python train.py --n_layer=12 --d_model=640 --n_head=8 --n_kv_head=8 --head_dim=128 --d_mlp=1728 --vocab_size=8192 --activation="swiglu" --norm="rmsnorm" --norm_place="out" --norm_eps=1e-05 --positions="rope" --rope_base=10000.0 --rope_fraction=0.75 --qk_norm=true --attn_scale=0.0884 --bias="none" --tie_embeddings=false --parallel_block=false --init="uniform" --init_std_qkv=0.0192 --init_std_o=0.0031 --init_std_up=0.0192 --init_std_down=0.00239 --optimizer="muon_variant" --lr=0.00181 --beta1=0.93 --weight_decay=0.0 --lr_head=0.0045 --grad_clip=2.0 --warmup_steps=35 --schedule="wsd" --decay_fraction=0.301 --decay_shape="linear" --final_lr_fraction=0.0 --batch_tokens=131072 --seq_len=512 --doc_mask=true --train_tokens=902600000 --steps=6887 --dataset="wikipedia_en"
MLP neurons of a small language model. Each row is named by its layer, matrix (down: output weights) and neuron, and shows model dimensions 96-223. Each number is 128 + 24 x the weight over its row's rms, rounded and kept within 0 to 255. A neuron's up and down rows have the sign that makes its largest values positive.
After each neuron's rows, "raises" lists the tokens whose logits its output raises most directly, leaving later layers aside.

L9.down1039 [117 131 120 121 140  94 132 150 120 105 136 182 141  79 136 126 118 141 127  89 113 101 123 141 105 116 109 141 138 127 120 157 106 162 111 143 104 103 147 159  85 123 127 137 107 105 114 100 114 105 182 163 132 147  83 171 177 129 122 127  84  80  92 162 148 121 156 102 116 127 146  88 162 141 132 150 103 150 121 150 157 136 112  78 134 161  91 146  99 154 170 126 158 142  91 118  97 175 145 153 129 142 140  88 143 117 162 154 141 157 124 146 114 151 137 176 115 104 171 114 103  65 133 129 147 138  79 152]
raises: " in", " May", " ", " June", " April"

L3.down693 [110  97  94  92 124 125 109 162 141 132 150 142 121 154 128 151 107 135 169 148 105 111  96 115 120 136 100  88 128 116 136 109  97 141 102 161 119 147 120 169 139 118 146 104 172 183 101 131 149 113 126 113  90 136 175 127 115 118  73 139 150 102 143 118 117 122 141 141 156 144  88 129 154 124 106 101 134 122 120  94 147 164 165 138 129 111 151 119 172 132 146 128 119 112 142 161 153 134 104 100  92 130 109 119  96 170 134 154 100 146 132 143 146 146 183 145 129  98 142 122 126 118 140 144 126 111 138 123]
raises: "teen", "th", "–", "sion", " percent"

L9.down1454 [135 162 129 170 165 125 183 143 100  80 106 141 154 133 115 146 102 142 124  82 129 173 112 146 148  92 136 158 135 170 144 126 120 139 155 140 127 124 113 112 162  83 145 130 130 182  96 151 136  75  84  67 127 156 148 132 114 138 136 170 168  62 144 137 141 115 162 117 152 119 127 111 129 121  92 123 144 134 129 146 141 157 108 102 131 111 124 122 113 141  95 149 113 126 117  85 121 125 145 114 133  90 126 113 125 129 159 128  89 153 105 109 153 103 105 125 122 118 110  89 102 131 105 132 121 106 111 143]
raises: " for", " to", " against", " For", "towards"

L3.down901 [123 158 177 113 109 144  99 161 130 177  89 108 109 123 115 123 172 150 139 121 140 110  74 122 100 150 172 189 111 137 127  96 145 111 139 155  93 127 141 151 148 135 105 128 106 105 101 109 161 127 133 121 149 101 102 133 125 121 137 126 108  85 130 129 158 118 117 143 104 149 134 137 129 157 126 116 136 114 122 111 145  81 101 150 117 132 106 127  88 139 152 109 130 134 135 115 125 123 113  98 143 156 133 145 130 162 166 106 130 129  97 148 125 119 111 100  88 124 102 119 129 150 131 118 127 124 117 110]
raises: "Other", "====", "==", "Climate", "==="

L9.down890 [104 116 140 117 118 128 115 122 141 159 119 129  92 119 149  89 119 141  75 119 108  78 209 161 113 121 136 129 158 115 143 117 128 153 122 144 158 154 115 149 118 121 133 147 103 177  85 129 153  95  99  63 132 143 114  78 126 126 123 101  91 106  92  99  78 128 104 157 126 138 128  80  98 143 125  95 137 110 134 121 119  87 104 123 117 157  87 153 155  62 109 139 102 109 151  78 161 109 152 104 125 102 160 103 155  95 172 115 127 135 126 101  99 125 127 142 116 184 102 145 107  89 124  98 132 128 146 125]
raises: " they", " it", " he", " she", " we"

L9.down1233 [124 102 134  98  68 128 136 175 123  77 118 137 142 148 170 202 104 152  84 156 144  84 132 114 141 131 107 107 152 111 137  75 167 138  99 124  89 139 128 133 140 117 127 129 159 173 136 104 129 157 162 150 144 163 141 137 174 105 125 132 121 176 146 122 143 150 100 164 112 115 116 151  65 120 110 157 139 134 105 101 126 115 154  91  95 148 123 167 119 135 142 130 127 153 152 127 105 102 134 192 129 134 136 131 131 117 119 162 131 144 115 181 189 162 158 142 119  77 104 158 145  89 126 138 135 128  80 139]
raises: " system", " Board", " Commission", "work", " Authority"

L9.down249 [143 149 103  79 148 146 129 146 162 140 133 130 102 137 152 148 105 119 156 137 124 139 102 110 137 139 119  80 127 125 160 150 123  99 151 152 125 108 138 138 108 124 177 148 142 107 139 106 138 135 143 157 177 118 143 130 105 135 154 165 121  93 103 124 147 128 133 143 113 158 145 136 156 102 129 114 165  98 106 119 102 137 154 149 116 106 140 123  92 184 142 152 176 114 126 100  95 104 125 153 117  94 163 116 127 113 134 113 150 124 116 107 127 158 130  81 124 122 133 112  77 159 102 223 159 105 130  96]
raises: ",", "1", "5", "4", "3"

L9.down401 [119  72 119  93  93 121 112 134 113 121 144 137 120 158  83 134 108 148 127  63 140  63 125 172  97 125 101  97 117 134  99  90 118 143 173 115 100 125 108 114 165 117 116  93 110 130 149  90 150 138 124 134  88  97 135 153 162 114 148 135  91 163 142  95 137 129 141 129 128 198  88 147 125 141 152 121 144 124  77 132 142  89  90 101 175  99 157 139 137 137 169 150 127 163 125 219 148 108 161 140 160 140 134 143 104 127 154 124 144 147 123 155 112 142 132 177 108 123 100 111 131 136 138 158  99 133  95 138]
raises: "ary", "ar", "aries", "ed", "ari"

L9.down1292 [123  80 106 126 133 103 130  96 115 161 111 141 126 173 136 117  95 142 167 132 109 103 104 124 108 134 135 115 131 109 140 135 121  84 124 159 166 107 109 146 123 119 141 182 123 106 141 115 166  96 110  95 120 167 112 113 133 100 128  76 122 106  99 146  94 120 100 141 146 124  89 117 113 122 117 104 137 151 103 135 180 103 129 131 119 170 146 126 111  97 130 146 132 134 173 131  89  80 139 151 144 187 155 129 134 125 151 135 147  89  91 125  72 158 120 118  88 154 114 136 139 112 113 119 134 112 162 156]
raises: " that", " That", " there", " they", " she"

L9.down805 [131 120  86 151 134 158 148  95 103 143 132 139 138 195 130 144 153 137  70 111 139 108 120 149 120  31  97 153 129 110 116 155 158 132  99 161 141 104 137 110  97 177 143 125 179  95 131 131 148 122 161 132 126 111 166 148 114 132  76 107 110 155  99  80  87  94 127 131 123 153 145 148  95 133 156 120 139  88 130 141 129 117  97 102 131 169 123  93 132  89 180  99 152 137 180 124 118 164 115 104 119  92  95 106 151 124 143 112 128 124 115 127 111 182 131 111 165 138 111  97 139 150  98 135 123 106  76 149]
raises: ".", ".\"", ").", "\".", "%"

L9.down1447 [ 79 110 128 153 132 127 125 132 118 154 164  88 132  90 109 117 104 166 120  93 152 130 139 102 118 175 131 157  96 153  95 132 170 144 116 134  99 124 127 139 121  93 138 166 105 159 137 125 119 112 123 137 133 130 114 154 155 153 120 139 129 146 165 134 150 150  83  92 157 101 137 131 128 125 113 104 118 157 144 137 124  93 144 114 128 153 121 174 148 157 131 184 134 146 150 157 165 154 135 108 145 126 133 116 115 148 152 141 106  99 107 168  85 121  98 101 159  77 112 114 123  92 112 108  61 139  98 108]
raises: " midfielder", " goals", " goal", " scored", " scoring"

L9.down419 [ 83 141 118 162 134 136 134 121 155 174 116 104 154  92 127 109 159 128 150 122  96  56 130 145 153 146 185 139 122 130 119 113 142 103 151 103 136 157 199 141 146  87 164  95 119 166 133 173 107 133 104 108 152 123 134 128 137 148 115 143  80 109  91 121 131 151 117 157 136 123 132  74 141 166 127 119 117 121 134  88 163 124 164 135 146 101 114 129 132 136  76 161 124 136 118  97 110 149 142 161 132 180 153 135 130 117 156 130 166 162 126 137 117 135 131 188 122 116 125 121 125 105 100 122 123 129 151 142]
raises: ",", " however", " ", "cock", " he"

L3.down925 [147 150 142 112 151 136 124 106 149 167 119 127 161 130  69  93 136 126 132 134 112 126 147 148 135  96 129 148  85 167 122  97 147 121 171 148 104 143 104 140 149 156 104 123 140 123 122 133 121 165 157 137 131 109 172 141 126 154 144  91 164 115  70 138 165 180 136 147 108 146 197 139 155 134 181  84 137 112  95 115 107 136 144  95 127  91 127 125 111 139 139 126 110 118  55 139 116 147 112 142 156 164 169 149 134 122 133  95 124  97 109 136 112 125 136 133 128 112 112 103  94  63 138 106 135 140 128 143]
raises: "ever", "orrow", "lo", "li", "rent"

L9.down294 [ 97 103  77 142 132 153 148 131 159  77 123 126 135 188  95 137 142 133  93 157 124 130  88 111  74  70  71 137 102 131 121 125 128 112 118 129 121  97 109 131 152 142 152 123 152  97 143  99 140 142 120 132 158 133 163 106 120 127 111 132 149 121 139 138 118 110 148 138 126 131 156 135  81 110 135 143 139 133 137 107 113 124  90 119 106 163 105 132 139 163 145 108 172 145 170 147 152 112 106 134 110  79 107  97 132 126 115 141 147 107  99  92 140 143 152  99 174 132 111 126 117 146 176 124 127 121 101  93]
raises: ".", ".\"", ").", "vo", " respective"

L4.down1517 [158 107 127 119 148 167 139 136 162  96 128 158  99 102  68  81 130 130 151 131 128 130  84 118 104 146 166 127 112 147 101 119 153 104 130 141 122 153 129 157 151 146 117 123 156 139 120 136 106 127 142 136 116 129 132  84 129  95 143 132 149 148 107 100 116 137  94 110 135 161 152 143 162 124 122 148  85 139  56 116 117 132 158 138 117 161 158  80 137 127 141 167 152 172  98 116 173 133 133 114 126 127 130 113 140 147 138 123 135  84 125 134  67 154 120 122  92 142 105 132 112 125 149 108 154 121 168 116]
raises: "aux", "lain", "aud", "osa", "lar"

L9.down1023 [ 79 132 145 102  95 141  99 146 119 128 133  65 104 148 151 147 131 122 108 145 110 127 133 118 151 126 121 135 153 129 131 105 153 122 176 140 137 151  92  98 136 119 151 100 115 119 122  87 143  98 113 164  97 140 117 110 101 153 108 119 160 123 121 114 140 143 106 108 140 114 135  81 116 103 105 122 155 115 114 133 106 122 132 116  79  82 160 150 122 133 138 174 146 130 112 139 148 107 142 139 107 122  91 171 146  78 127 105 163 134 182 165 125 117 121 140 133 117 117 182 153 142 101 148 127 166 145  81]
raises: " far", " long", "lution", " much", " Many"

L9.down97 [137 166 139  98 145 124 127 137 110 198  98 175 144 179 133 170 148  93 112 138 113 121  98 133 117  89 108 147 114 123 151 113  86 146 144 123 109 155 126 106 128  92 130 145 133 151 123 147 115 167 139 149 147 113 152 103 124 102 118 153 117 117  86 146 145 129 115 123 141 132 141 148 104 156 150  97 135 171 103 147 132 104 126 127 163 111 127 128 150 115 115 133 124 117 100  66 149 161 136 115 142  99 114 112 110 130 113  87 133 131 110 123 100 119 107  89 159 126 122 135 118 177  95 149  86 124 142 109]
raises: "'", "’", "′", " certain", " itself"

L9.down1366 [171 125  84 122 148 151 115 144 112 150 153 109 102 146 136 142  97 122 189  67 105 119 145 124 116 134  91 132 174 137 152 111 126 167 114 112 132 123 132 167 146 119  66 158 152 135 139 145 158 110 163 136 110 114 121 152 128  91  86 151 156 125 156 169  92 141 118 144 133 115  71 138 125 129 118 134  76 182 107 109 157 126 115 100 126  77 112 160 127  93 146 144 119 130  97 135 128 152 115 101 124 155 116 146 139 135 136 130 124 114  69 119 121 125 126 139 149 163 118 135 102  86 136 105 121 159 135  90]
raises: "age", "aged", "ben", "ug", "of"

L9.down1282 [122  84 106 130 111  83 138 135 176 173 140 111 147 151 126 149 147 120 132 144 132 132 110 131  98 112 114 118 165 120 101 122 156  94 123 128 129 112 146 140 119  96 153 120 147 147  93 129 140 146 119 101  95  99  97 147 110 107 117 153 136 104 135 158 123 112 127 158 111 131 146 126 100 177 135 141 120 106 110 127 150 155 160 112 166 119 125 129 133 124 154 135 173 111 159 127 142 115 161 137 103  66 135  79 110 123 172 140  85 118  97 122 114 130  97 154 120 136 135  98 151 158 131 174 120 129 146 141]
raises: "4", "6", "5", "7", "9"

L9.down74 [145 122  96 166 121 140 146 146 117 128 126 153  94 215 146 116 158 133 111 134  97 121 130 144 123  81 102 119 100 141 135 140 133 123 113 137 143 145 102 134 121 124  95 123 111 114 169 163 122 134 108 109 138 180 140 149 140  82 123 109 124 136 137 105  57 111 134 126 114 131 142 158  91 135 110 127 147 111 118 129 135 148 143 110  93 132 128 115 159 113 135 108 132 132 165 104 181 150 121 121 131 115 104  95 130 131 134 166 146 115 107 126 101 102 130 104 175 135  52 103 129 120 135 122 126 145 124 128]
raises: ".", ".\"", "\".", ").", "Notable"

L9.down1607 [112 158 117 120 129 141 111 126 145 152 157 152  96 105 120 130 106 162 130 116 125 119  82 129 128 145 140  98 105 193 127 142 168 110 154 113 155  89 132 124 154 110 100 126 105  94 139 147 117  92 138 137 177  89 121 107  97 137 109  98 139 137 110 166 106 129 146 103 131 169  97 157 147 176 134 143 100 125 155 127 127 158 126 146 141 158 136 129 123  71 107  85  91 124  96  91 180 142 138 132 139 190 141 124 108 156 110 130  95 122 187 163 153 119  94 121 163 145 104 127 127 112 165  79 121 124  93 129]
raises: "ley", " Republic", " Ja", " way", " U"

L9.down1623 [130 164 146 107 156 140 138 127 132 116 120 130 117 113 125 116 101 171  97  87 130  95  87 105 103 132 168 129  96 121  96 106 133 100 154 149 144 136  84 140 105 155 147 147 131 166 116 181  88 108 149 129 138 137 101 131 106 120  82 112  98 136 122 143  80 127 116 112  97 101 130 148 165 125 146 128 127 144  82 140  95 118 150 119 134 102 133 130  99 135 115 107  96 117 129 123 101 132  93 120 135 142 100 131 143 104  71 166 112 153 105 136  98 119 110 141 133 130 158 124 100  90  88 126 120 123 124 125]
raises: "side", "part", "cc", "po", "fra"